Weights of a small transformer language model.
Architecture: no biases in attention or MLP, untied embeddings.
MLP neurons of a small language model. Each row is named by its layer, matrix (gate and up: input weights) and neuron, and shows model dimensions 80-175. Each number is 128 + 24 x the weight over its row's rms, rounded and kept within 0 to 255. A neuron's up and down rows have the sign that makes its largest values positive.
A block is one neuron, or neurons of one layer that tend to fire together. After each block is what it responds to, as a language model described it from the Wikipedia text at the highest values.

L7.gate256 [114 151 134 124  98 142 118 139 124 157 166 103 111 156 163 111 157 154 123  92 102 144 127  95 121  96  97 153 146 102 154 152  75 134 187 119 106  98 139 129 122 125 116  92 155 115 128 134 170 126  82  73 105 116  94 156 131 107 132  96 136  93 151 102 109 100 176 189 149 183 139 154 147 112 129 144 176 144 150 118 166 130 124 137 148 116  83 101 148 120 156 124 129 137  86 101]
L7.up256 [101  73 124 109 142 110 132 140 157 169 123 138 106 163 110 133 142 134 140 121 150 117 112  97 116  89 133 111 118 123 125 168 148 117 133 110 125 119 122 110  90 107 152 125 133 139 175  73 154 113 128 114  75 152 143 147 194 100 144  94 103 155 134 115 150 123 127 172 111 143 141  91 152  74 149 116 135 145 156 155 127 125 135 150 117 104 114 112 123 160 131 152 108 136 110 127]
L7.gate378 [147  76 156 111 157 167 158 111  89  72 149 156 109 179 119 149 140 109 104 115 125 169 163 108 105 125 101 112 111 120 101 123 144 144 133 129 146 146 115 123 130 129 146 150 106 159 113 112 130 120 104 121 113 116  93 125 172 131 109 115 142 118 126 115 162 133 108 113 165 151 138 142 115 105 125 161 155 136 122 175  96 171 137 135 174 102 135 153 147 166 126 142 114 127 124 110]
L7.up378 [127 134 122 121 181 115 128  89 127 146 122 148 101 151  82 148 141  99 109 130 145 103 156  92  98 112  81 105 154 141 146 110 117 134 166 124 135 127 160 130 151 128 127 135  78 153 116 137 140 110 114  87  95 113 132 177 113  97 114 117 153 126  96 106 163 120 125 127 137 139 143 112 155 184 125 136 162 130 140 150 136 118 103 141 131 137 102 145 125 139 152 151 125 159 132 100]
L7.gate499 [117 148 148 153 116 120  99 147 154 148 105  96 127 141 113 121 185 103 144 158 155 104  90 130 118 106 111 126 174 129  87 160 139  99 129 130 132 153 135 107 176 132 141 154 183 160 119 135 114 115 146 114  98  87 131 146 134 147 133 139 141 105  98 109 154 139 155 100 110 153 133 101 152  89 131  90 140 131 146  79 159 112  98  84 115 150  84 145 146 134  76 125 126 124 136 191]
L7.up499 [125 113  91 136 116 112 150 146 122 122 128 158  90 113 118 103 118 127 104  74 141 103 101 149 102 128 131 168  98 100 163 115 146 153  93 131 127 125 111 124 174 142 159 161 120  88  92 141  95 105 147 169  98 173 163 174  95 140 133 160 129 125 132 141 164 142 152 148 157 127 143  62 143  90 148 126 112 118 136 142 101  77 157 128 161 148 150 110 116 141  59 130 103 118 105  91]
L7.gate614 [120 156 160  83 163 159 131  88  47 130  81 120 133 140 123 137 160 135 158 191 135 144 124 109 143 190 140 152 104 149 103 166 122 126 133 144 164 138 154 102 106  83 118 146 112 189 130 158 101 119 107 162 118 126 145  98 113 108 104 101 135 123 100 114 150 146 119 162  97 183 138 153 139 105 112 145 118 130 153 110 115 110  92 133 121 117  97 135 137 129 136 110  91 164  93  99]
L7.up614 [124 146 113  92 145 168 130 112  97 124  96 165 131 155  91 116 175 151 134 166 146 128 163 141 159 121 129  87  66 158 123 118 109  97 149 102 114 131 158 141 146 103 130 143 108 142 139  96 123 125  97 133 156 124 118 129 151 135 130 145 124 136 129 129 111 123 182 151 130 137 131 126 100 105 121 114 114  96 162 119 147 118 143 105  87 134 124 138 114 125 130 121 162 137 124 114]
L7.gate691 [150 157 114 144  96 134 162 161  91 172 174 121  98 131 130 131 115  85 133 132 147 147 124 137 153 127 120 113 152 131 116 143 106 118 118 101 127 155 122 109 139  97 122 102 140 156 169 114 127 117 115 138 101 132 139 142 163 101 113 136 108 178 117 171 113 135  80 138 141 138 129  74 140 153 161 140 142 111 145  93  97 107 114 116 179 155 128 139 107 122 124 142 135 122 126 138]
L7.up691 [138  99 145  94 130 132 150 170  91  75 127 112 166 128 128  77 138 164 152 129 124 161 159 145 101 142 138 155 114 110 105 163 114 144 117 130 124 138 141 179 133 134 104 121 100 187 157  95 107 141  91 144 157 157 120 126 112 106 162 144 134 141 192 159 111 160 131 122 125 138 129 134 132 160 155 138 127 132 110 174  80 130  89 132 126 143 150 125 125 156  98 126  75  95  93  96]
L7.gate840 [166 129 149  99 131 132 139 155 120 137  98 109  71  98 107 139 118 125 157 136 145 157 127 131  76 170  98 123 110 142 164 146 115 142 123  95 157 153 140 152 136  78 141 153 105 142 110 167 112 126 134 113 125 125 134 107 158 129 107 113 168 125 133 118  87  80 126 128 129 154 108 117 176 119 121 124  84 185  93 164 147 136 137 113 106 105  87 136 117 128  97 135 106  90  78 163]
L7.up840 [141 145 139 150 165 118  97 190 159 136 174 149 148 137 118 129 158 110 110 173 167 119 159 141 123 143  92 121 150 152 126 139 135 140 138 125 117 114 118 148 126  92 138 146 130 168 133 117 142 127 129 126 131 117 141 103 175 133 152 162  58 138 157 126  87 131 107 132 128 131 145 140 111 169 125 137 131 114 145 125 115 125 109 115 118 141 137 114 145 133 144 119  91 148 112 101]
L7.gate1241 [136 129 133 105 127 111 142 151 143  76 106 175 146 125 100  77 131 105  99 133 134 147 152 133 209  98 102 127 117 116 130 168 139 122  98  52  97 123 130 135  86 144 106 128 139 115  96 146 145 113 156 109 142 159 114 163 104 107 109 127 124 170 136 141 132 155  98 160 137 134 104 159 126 117 168 141 144 180 127 126 143 146  92 157 117 111 166  62 120 139 143 123 164 137 169 130]
L7.up1241 [161 154 121 181 140 114 108 115 151 146 149 145 123 132 164 148 122 131 141  91 120 140 126 136 138 143 123 123 146 108 139 117 104  82 148 117 155 191 134 111 145 105 178 155 162 205  92 104 150 111 135  74  85  82 104 120 120 131 136 148 154 133 113 134 103 138 135  92 152 173 166 146  94 135 127 131 131 104 141 128 100 130 147 125 115 115  89 157 100 127 136 157 152  92  80 112]
L7.gate1351 [154 176  83 112 122 138 113 111 151 129 145 133 105 123 122 119 126 126 168 129 120 163 115 140 135 110 120 117 115 127 143  95 150 129 147 169 121 160 132 160 141 132 135 120 144 140 151 134 126 134 127 120 128 107 124 152  96 125 129 112 115 187 152 139 104 118 148 111 158  86 171 130 114 183 145 146 135 142 117 127 152 140 145 115 150 107 111 176 158 160  86 126  98 109  77 121]
L7.up1351 [120 119 133 162 154 110 167 129  99 130 113 100 124 119 129 157 149  99 106 145 149 110 116  99 123 108 119 117 138 106 117 127 102 100 129  93 116 141 140 111 127 181 113 159  83  65 166 187 103 137 153 102 158 120 108 141 115 144 141 138 103 106 121  86 130 101 109 147 122  98 127 123 121 104 137 139 148 125 111 145 111 106 128 151 120 112 163 138 138 141 122  92 109  84 133  92]
Description: Function words after a long subject or clause, chiefly not and n't, the verbs were, are, is, and of, as in "reserves were declared" or "was not fully accepted".

L3.gate331 [169 102 150 129 127 123 140 112 130 131 144 107  91 131 141 135  79 155 129 106 133 148 155 154 136 114 132 128 117 139 146 135  93 140 131 109 135 130 147 123 138 151 101 104 142 112 119 134  82 115 151 135 161 171 140 156  98 129 101 125  83  97  96 140 130 144 121 139  79  97 174 137 152 133 132 120 101 110 136 143 184 133 147 157 122 113 103 110 135 113 101 131 105 107 123 156]
L3.up331 [119 104 149 154 105 131 121 156 136  80 111 101 111 171 124 135 131 100 135 125 117 160 126 158 155 103 203 119 110 117 149 165  86 101 105 156 133 118 127 122 146 152 125 115 101 120  98 132 125 131 143 141 148 166 115 152  93 149 132  74 145 145 129 150 134 128 152 117 139  83 140 141 121 149 132 115 186 117 106 155 160 128 129 178 141 142  98 119 179  91 100 122 111 121  94 136]
L3.gate464 [126 120 146 146 132 140 133  84 161 142 139 140 107  94 138 132 158 167 138 149  99 108 127 115  87 133 128 126  81 165 147  86 107  86 113 129 145 119 131 120 126 157 143 113  87 102  63 198 110 159 130 149 106  96 124 140 131 145 107 152 102 126 152 129 143 142 112 111 146 135 148 104 210 129 124 115 115 115 174 141 148  92 162 115 173 138 118 113 137 108 101 105 149  64 179  77]
L3.up464 [133 124 126  97 143 128 127  90 122  75 102 158  93 117 126 166 159 145 136 138 153 138 117 124 107 112 121 122 106 148 154 138 115  80 146 143 115 104 148 155  92 108 158 165 107 115 119 149 130 163 122 126 129 124 124 122 119 129 111 166 135 181 121 135 141 151 103  97 161 148 141 141  99 116 161  87 124 129  95 136 156 133 139 131 126 109 135 147 127 133  87 102 110 106 171 120]
L3.gate723 [123  57 114 136  82 114 105 101 118 134  85 153  63  80 101 152 130 159  74 157 159 127 107 113 165  94 133 102 144 153 111 170 124 162 146 154 131 109 117 115 124 139 107 131  90  95 144 195  94 111 142 128 108  77 145 178 137 101 140 121 121 128 133 137 157  97  95 135 145  87  92 135 105 144 121  99 131  85 130  88 119 177 152  58 148 128 124 144 165 133 126 133 125 117 107 144]
L3.up723 [155 131 158 177 138  96 142  97  85 129 137 144 115 117 112 118 159 174 118 129 145 104 103  98 146  62 110 133 108 141 130 144  80  91 134 149 107 131 112 108 122  86  93 152 102  81 105 150 133 105  79 113 148 116 122 172 111  66 124 132 133 119 121 153 169 113 142 162 168  93  81 117 128  94  85  92 115 123 161 139 140 163 164  79 154 126  95 143 163 111 110 133  87 110 172 120]
L3.gate1255 [107 129 114 130 174 137 132 140 109 168 140 123 157 120 107 124 102 140 157 155 124 112 103 179 176 186  84 149 127 129 109 151 103 166 139 153 149  80 130 112 116 123 138 119 120 124 156 142 131 143 119 132 110 124  97 104 103 108 126 102  92 169 108  84 160  68 124 126  90 103 141 149 140 130 112 149 112  90 120 118 126 126 123 123 156 128 126 138 125 131 157 121  99 122 165 125]
L3.up1255 [134 137 116 140 109 189 109 156 120 164 141 115 112 144 104 129 127 122 112 150 112 165 115 185 133 152  76 150 171 113 109 133 130 172 142  97 132 109 147 144 105 168 131 125 137 153 135 140 105 154 144 129 116 135 101 150 105 144 120 131 144 111  93 129 191  99 116 141  72 156 107 143 130 137 125 115 168 103 114 119 111  99 162 120 118 116 138 182 120 153 191 107  60 131 153  97]
Description: Final token or word piece of a common head noun, often after "the", ending the noun phrase: drug, material, orchestr-as, ranc-hes.

L3.gate44 [102 121 124 143 149 122 123 138 122 166 159 169 108  96 119 121 117 113 148 139  93 122 140 156 129 151  99 122  60 154 140 161 139 155 138 110 155 141 123  99  65 114 116 126 123 132 136 146 145 126 109 123 145 133 127 146 147 141 106 113 142 103 119 203 129 122 133 161 126  68 125 113 122 103 132 105 129 146 126 125 108  97 104 134 185 146 124 147 106 123 144 154 100  93 124 155]
L3.up44 [103 117 120 129 113 113 140 122 148 175 140 188 179  92 111 134 135 136 120 150 163 121 150 105 155  88 118 107 153 110 105 140 132 129 115 137 113 129 170 108 147 111 105 109 125 146 118 127 163 121  98 126 143 125 116 155  74 127 135 145  79 154 137 141 151 122  67 119 102 132  99 126 122 128 157  76 123 107 168 107 149 153 141 130 138 131 128 107 130 150 130  81 100 109 152 141]
L3.gate216 [ 99 123 105 144 108 124 112 105 175 163 139 126 106 115 158 125 123 128  92 160 115 170 118 149 124 146  90 107 150 110 139 123 183 101 127 128  88 120 142  79 138 131 123 127 142 100 134 111 130 120 139 113 138 118 130 132 114 142 155 123 105 136 169 139 123 131 109 124 122 110 149 130 120 108 134 138 153  88  97  95 119 145 112 102 107 123 133 129 103 127  91 144 133 142 136 122]
L3.up216 [144 111  59 177 100  93 155 116 158 134 153 132 129 171 173 134 167  94 129 129 109 163 127 119 179 112 123  99 129  87 140 159 152 142 115 160  92 112 162 135 138 136  73 117 118 137 107 151 132  86 128 139 126 128 141  63 110 160 151 105 106 171 166 134 141 122  90 138 112 137 143 125 106 107 135 127 133 120 110 121 136 130 152 108 161 131 108 135 107 147  87 114 142 127 113 107]
L3.gate415 [107 128 176 169 135 144 135 121 150 112 118 131 162 118 129 111 118 119 124 113 102 147 123 176 128 125 131 102 154  81 185 123 155 104 131 138 151 138 157 141 145 127  73 105 112 126 135 133 141 141 117  95 121 106 174 145 121 117 152 161 128 135 130 146 134 108 132 137 141 152 128 166 106 137 135  92 153 105 112 122 110 152 148 142 147  95 100 139 121 105 148 147 114 103 147 104]
L3.up415 [179 102 139 122 131 139 114 146 129 150 138 150  96 132 110 153 149  90 134 141 120 105 138 120 166 163 116 151 148 127 163 106 124 160 126 136 158 117 118 135 105  80 118 113 165 126  89 155 108  91  88 122 162 178 123  98 160 103 150 136  90  96 123 147 113 130 126 119 127 163 137  59 133 106 119 147 147 112 135 128 147  98 185 107 176 134 105 157 161 120 114 128 133 109 115  89]
L3.gate622 [165 131 127 169 119  91 139 151 155 138 138 106 136 142 150  92 126 127 149 142 136 167 105 129 147 142 117 145 167 102 124 124 123 157 161 120 170 156 179 147 134 162 174  78 100 137 154 110  95 121 159 144 125 119 122 130 143 151 175  76 114 121 186 127 150 163  89 124 114 141 128 118 106 132 149 120 128 124 114 109  98 140 125 128 117 128  76 140  69  85 125 143 126 126 161 122]
L3.up622 [124 114 123 148 154 120 133 166 113 143 136 134 120 114 134 151 114 110 101 176 120 122 137 139 178 108 113 116 116 119 130 121 112 141 118 108 108 157 127  91 107 119 151 118 144 130 166 136  93 106 134 120 114 157  87 109  99 125 161  99 163 124 172 120 100 111 105 154 137  81 131 124 105 109 110 139 123 166 137 113 102 155 112 158  95 121 112 153 113 133 136 135 109 115 110  97]
Description: Mostly the tokens so and not, as whole words or word starts (so-called, solemn, noticed), plus degree words like more, enough, certain.

L4.gate636 [146 128 132 124  78 126 125  67 119 153 153 100 133 127 103 101 110 190 118  98 127 143 139 162 142 105 104 136  73 140 206 154  88 153 148 145 105 116 132 117 108 174 110 106 114 120  98 142 110 113 135 139 118 125 114 141 110 117 136 116 147 124 140 121 164 105 105  93 119 122 160 126 106  84 136 134  98  96 146  79 146 145 135 105 141 148 179 108 172 138  94 138 122 145 127 113]
L4.up636 [128 113 133 123  91 116 109 108 145 123 143 131 140 148 133 122 105 140 166 107  72 118 114 145 168 122 150 160  88 138 126 141 108 138 142 139 120 127 159 130 106 149  94  89  66 144 116 157 101 146 100 150 137 138 144 118 118 105 153 141 103 111 110 117 107 148 139  73 154 111 174 137 114 116 109 143 137 144  80 134  95 145 169 128 104 150 158 156 193 158 127 166 120 114 133  75]
L4.gate1370 [108  97 159 127 164 141  98  96 133 127 154 123 137 110 109 149  75 138 182 128  73 133 132 106 146  95 112  74 126 129 170 127  49 133 149 152 134 146 116 120 119 162 152  91 150 105 102 129 152 154 113 120 118 127 114 167 118 155  90 163  72 171 139 149 164 119 120 130 130 112 163  87 115 119 148 116 161 128 158 129 132 109 115  81 121 111 149 147 129 163 108 104 129  66 129 117]
L4.up1370 [ 99 107 139 128  97 111 119 101 133 143 117 123 117 128 114 119 114 143 158 124 104 132  91 120 186  93 138 135 116 125 122 134 119 123 169 127 136 126 156 136  87 155 141 121  89 104 149 147 120 146 126 141 127 129 141 175 147 137 115 131 114 142 130 113 135  97 162 141 138 174 128 131 122  59 142 134 154 110 173  87 109 107 150 122 152  97 140 123 163 147 150 128 111  80 141 101]
Description: Nouns or final word pieces naming physical substances in science text, such as material, concrete, sediment, chloride, nitrogen, helium; also weakly medical and Ocean.

L4.gate587 [134  99 122 117  99 100 102 138 155 116 170 124 121 174 162 158 133 118 116 137 146 152 109 134  93 125 134  93 139 103 119 123 119 135 122 132  78 100 111 146 142 150 123 144 135 141 135 141 167 140 153 110 162 159 119  67 129  94 134 121 139 162 129 124 105 155 145 119 110 108 182 107 147 104 141 132 139  87 139 176 128 137 104 113 131 118  95  86 103 125 112 117 105 119 141 113]
L4.up587 [119 119 124 142 133  75 159 104 133  93 119  87 130 110 156 123 115 123 113 138 131 129  97 151 143 116 140 113 114 121 140 137 127 141 138 154  84 153 109 132 112 145 109  89 132 145 141 114 109 123 146 131  96 123  87 161 146  96 151 137 128 110 108 145 129 118 129 133 148 112 111 114 148 117 111 178 101 136 112 146 132 109  87 118 151 121 109 148 157  93  97 164  87 140 152 119]
L4.gate854 [ 98 155 103 128 152 127 146 160 129  99 136 109 143 125 160 117 139 131 144  81 187 122 107 127 138 143 176 163 144 114 134 151 171 137 144 156 102 171 146 104  96 135 136 145 142 193 150 124 131 141  83 138 143 134  73 123 135 105 105 133 149 158 154 131 118 151 113  98 131 151 128 115 111 115 119 157 156 125 128 131 171  93 124 149 156 145  99 121 117 116 129 135 118 147 176 104]
L4.up854 [110 151 102 120 135 139 169 150 135 143 120 103 167 112 176 131 105 142 147 103 159 121  91 151 126 138 126 127 156 121 104 172 116 116 130 111 112 137 150 124  99  92 143 128 124 181 132 155 123 126 103 109 122 120  99  91 122 112 117 105 127 180 131 144 120 100 126 131 104 126 142 125 118  97  83 153 124 117  95 188 179 104 128 132 158 127 108 124 130 119 121 126 118 171 173 114]
Description: Adverbs or auxiliaries sitting between a subject/auxiliary and the main verb, especially time/manner adverbs: originally, later, soon, often, eventually, remained.

L7.gate254 [149  63 109 111 163 156 115 133  86 149 161 135 149  97 156 135 143 149 138 114  97 130  98 131 145 105 118  66 127 126 118 132 123 137 137 148 145 154 135 112  99 180  84 189 117 108 136 113 104 168 151 172 104 140 120 131 154 142 103 115 100 118 150  96 131 132 128 153 127 117 153  88 112 151 119 104 122 116 131 140 136 143 126 101 155 140 134 158 146 137 132 152  94 191 113 153]
L7.up254 [123 136 151 123 141 135 142 106 135 107 164 127 143 109 165 119 142 188 163  76 125 142 104 123 144 129 106  94 115 118  99 139 139 131 132  47 165  99 105 142 111 137 120 114 109 115  94 123 147 211 103 154 159 184  95 138 114 146 135 118 112 142 192 108 114 159 107 156 156  91 152 142 124 120 137 123 123 101 133 148 169 147 116 100 150 122 136 176 185 167 159 111 153 120 113 138]
L7.gate384 [129 108 130 129 160 152 149 125 111 117 151 153 130 114 102 130 100 103 157 119 107 153 125  88 151 154 130 174 143 110 116  87 148 151  99  70 122  95 122 125 108 160 103 166  71 116 145 146 126 117 119 139 115 128 133 154 107 129 123 125 111 148 103 123 141 120 182 141 155 129 115 127 153 122 149 121 102 119 133 130 107 189 116 125 133 137 103 137 169 108  96 131 162 153 114 107]
L7.up384 [158 121 138 118 122 126 108 149 127 110 135  97 116 135 100 144 150 125 135 118 121 176 113 130  95 119 197 154 113 166  96 122 125  92 132 143  95 188 140  91  93 139  91 129 111  59 118 121  94 146 116 107  73 143 154 115 138 164  93 142  98 130 104 177 144 105  94 138 115 145 151 173 147 145 149 170  80 145 146 108 139 151 135  64 117 150 109 157  88 113 129 123 120 155 120 141]
L7.gate576 [188 106 105 123 143 139 162 113 139 133 108 144 115 140 129  80 156 160 120  79  85  92 120 125 125 143  87 140  93 163 122 143 129 127 146  98 167 131 132 150  96 166  58 119 110  92 111 122 134 157 130 138 127  99 122 129  82 140 101 177 138  92 115 103 135 147 177 175 139 159 172  92 112 167 133 124 143 172 107 145 113 133 143 128 116 108 106 171 101 145 147 160  98 135 126 117]
L7.up576 [132 116 155  62 142 140 154 123 112 133 109 135 165 149 114 128  96 123 114 131 128  89 125 111 148 110 105 141 103 131 138 140 152 142 133 122 142 155 153 165 112 178  89 137 134 116 105 117 122 150 108 108 157 140 117  98 142 126 138 161 106 118 133 144 121 110 166 122 164 119 114 104 176 163 137 137 162 138 133 126 104 132 124  93 110 108 116 161 141 139  98 138 125 108 123 146]
L7.gate609 [130 174 167 133  95 151 151  85 116 132 128 133  95 163 147 176  87 149 164 144 120 151 114 120 156 101 100 153 106 163 101 145 133 116 148 106  97 121 111 113 118 176 112 132 117 107 113 146 123 146  93 171  84  92  76 144 137 112  99 130 101 102 125 112 109 114 140 111 140 126 165 114 120 118 126  81 145 138 134 120  85 166 161 100 162 132 116 142 139 149 146 112 112 129  92 154]
L7.up609 [121 142 133 120 155 148 179  79 154 138 117 124 143 133 155 140  88 165 158 128 108 142 126 101 155 123 100 145  96 133 105 136 118 114 129 115 133 130 122 145 113 165 122 147 126  83 132 154 109 128 119 139 107 127 135 154 123 149  98 156 102 124 155 129 160  94 140  85 121  81 119 137 116 103 111 134 113 147 101 123  96 211 155 113 122 145  61 125 145 131 160 106  82 138 131 152]
L7.gate818 [131 115 101 107  82 135 142 105 155 122 105 141 137 108 128 133 110 145  97  98  82 118 109 126 126 116  92  73 144 142 150 129 114 128 153 114 168 130 132 172 137 159 123 131 148 131 179 148 114 178 105 171  94  96 150 117 136  94 136 127 146 146 118  78 144 141 143 147 160  84 154 110 143 127 111 119 136 150 107 138 102 181 130 126 189 175 166 175 124 121 100 138 131  83 140  94]
L7.up818 [153 107 114 156  43 168 119  69 160 123 122 115 136 123 125 130 157 142 105  87 115 132 121 155 124 119 146 143  78 160 125 131 116 115 138 165 117 131 161 181 147 177 142 185 150 119 146 149 148 144 151 148 147 140 103 133  92 139 101 147 114 153 142 130 153 108 134 119 175 174 121 121 149  85 118 121 199  94 141 125 124 149 128 128 146 122 122 101 122 107  71 120 126 116 133 142]
L7.gate858 [185 112  90 161 155 121 107  95 143 139 121 115 126 136 123 128 125 151 133  98 141 122 148 119 189 105 133 160 100 137 143 139 104 135 149 137  91 130 115 119 134 132 108 139 105 121 115 113 109 177 143 134 118 120 115 134 122 132 111  99 165 146 117 102 168 138  97 136 127  76 118 102 160 114 135 129  89 134 103 137 148 165 149 121 127 169 146 144 181 123 137 125 117 101 104 141]
L7.up858 [134 102  90 121 125 107 114 114 124 124 142 128 138 147 137 135 119 158 151 131 166 134 158 112 121 127 118 177 172 119 127 128 167 140 107 142 116  94  98 123  96 129  78 131 104  97 121 119 129 184 105 120 132 162 130 140 175 127 113 180 157 142 160 140 103  93 141 127 121 126 157 100 116 152  77 127 146 107 132 129 145 157 128 128 118 121 118 133 142 150 142 116  98  77  99 129]
L7.gate939 [128 193  83  79 122 183 121 139 135 133 152 170 102  89 110 132 145 145 119 124 110 121 111 130 116 189 122 135 108 123 132 130 148  97  76  91 156 122 111 118 124 174 143 137 110 119 150 113 150 192 142 146 134  93 120 143 136 112 135  78  91 132 145 116 108 137 111 136 117 120 121 160 196 134 123 129 151 142 128 167 121 109 109  81 111 129 154 101 131 131 126 139 180  99 108 132]
L7.up939 [116  94 119 104 121 123 138 129 118 157 173 144  95 122 136 120  95  97 128  90 131 145  84 116  97 155 129  96 111 124 164 141 149 146 120 107 111 144 131 173 124 157 114 126 113 118 156 127 108 169 196 112 101  99 151 159 125 194 143 119 137 162  96 116 134  96  95 127 122 144 174 136 113 121 100 136 133 160 188 121 164 155 149 119 136 115 138 116 123 163 108 108 130 134 147 144]
L7.gate1380 [146 114 146 122  65 120 187  79 135 130 116 100 106 104  94 138 115 141 132 109 150 128 153  59 161  87 128 159 115 128 127 117  96 124 114  88 138 119 114 116 125 163 138 122  95  81 119 123 113 202 130 137 116 143 118 137 123  98 111 176 107 105 127 124 163 140 147 164 140 122 125 144 132 150  84  92 112 167 134 111 115 147 141 138  51 151 129 146 159 122 135 167 128 148  85 111]
L7.up1380 [120 125 150 133 176 162 142 116 148 151 153 134 127  89 142 111 109 134 111 117 102 118 122 119 139 135  92 125 105 136  85 128 111 121  88 171 137 154 107 124 113 141  93 194 110 124 101 137 136 169 135 165 138 113 136 172 106 128 125 130  98 113 128 100 148 137 114 143 144 117 135  99  89 101 156 119 146 135 138 133 132 172  79 113 100 116 144 153 176 112 147 140  79 164 131 107]
Description: Word-internal continuation pieces, mostly in chemistry or biochemistry terms such as phosph-ory-lation, glycos-yl-ation and al-de-hyde; more weakly, pieces of foreign names (Ch-apelle) and function words like to and as.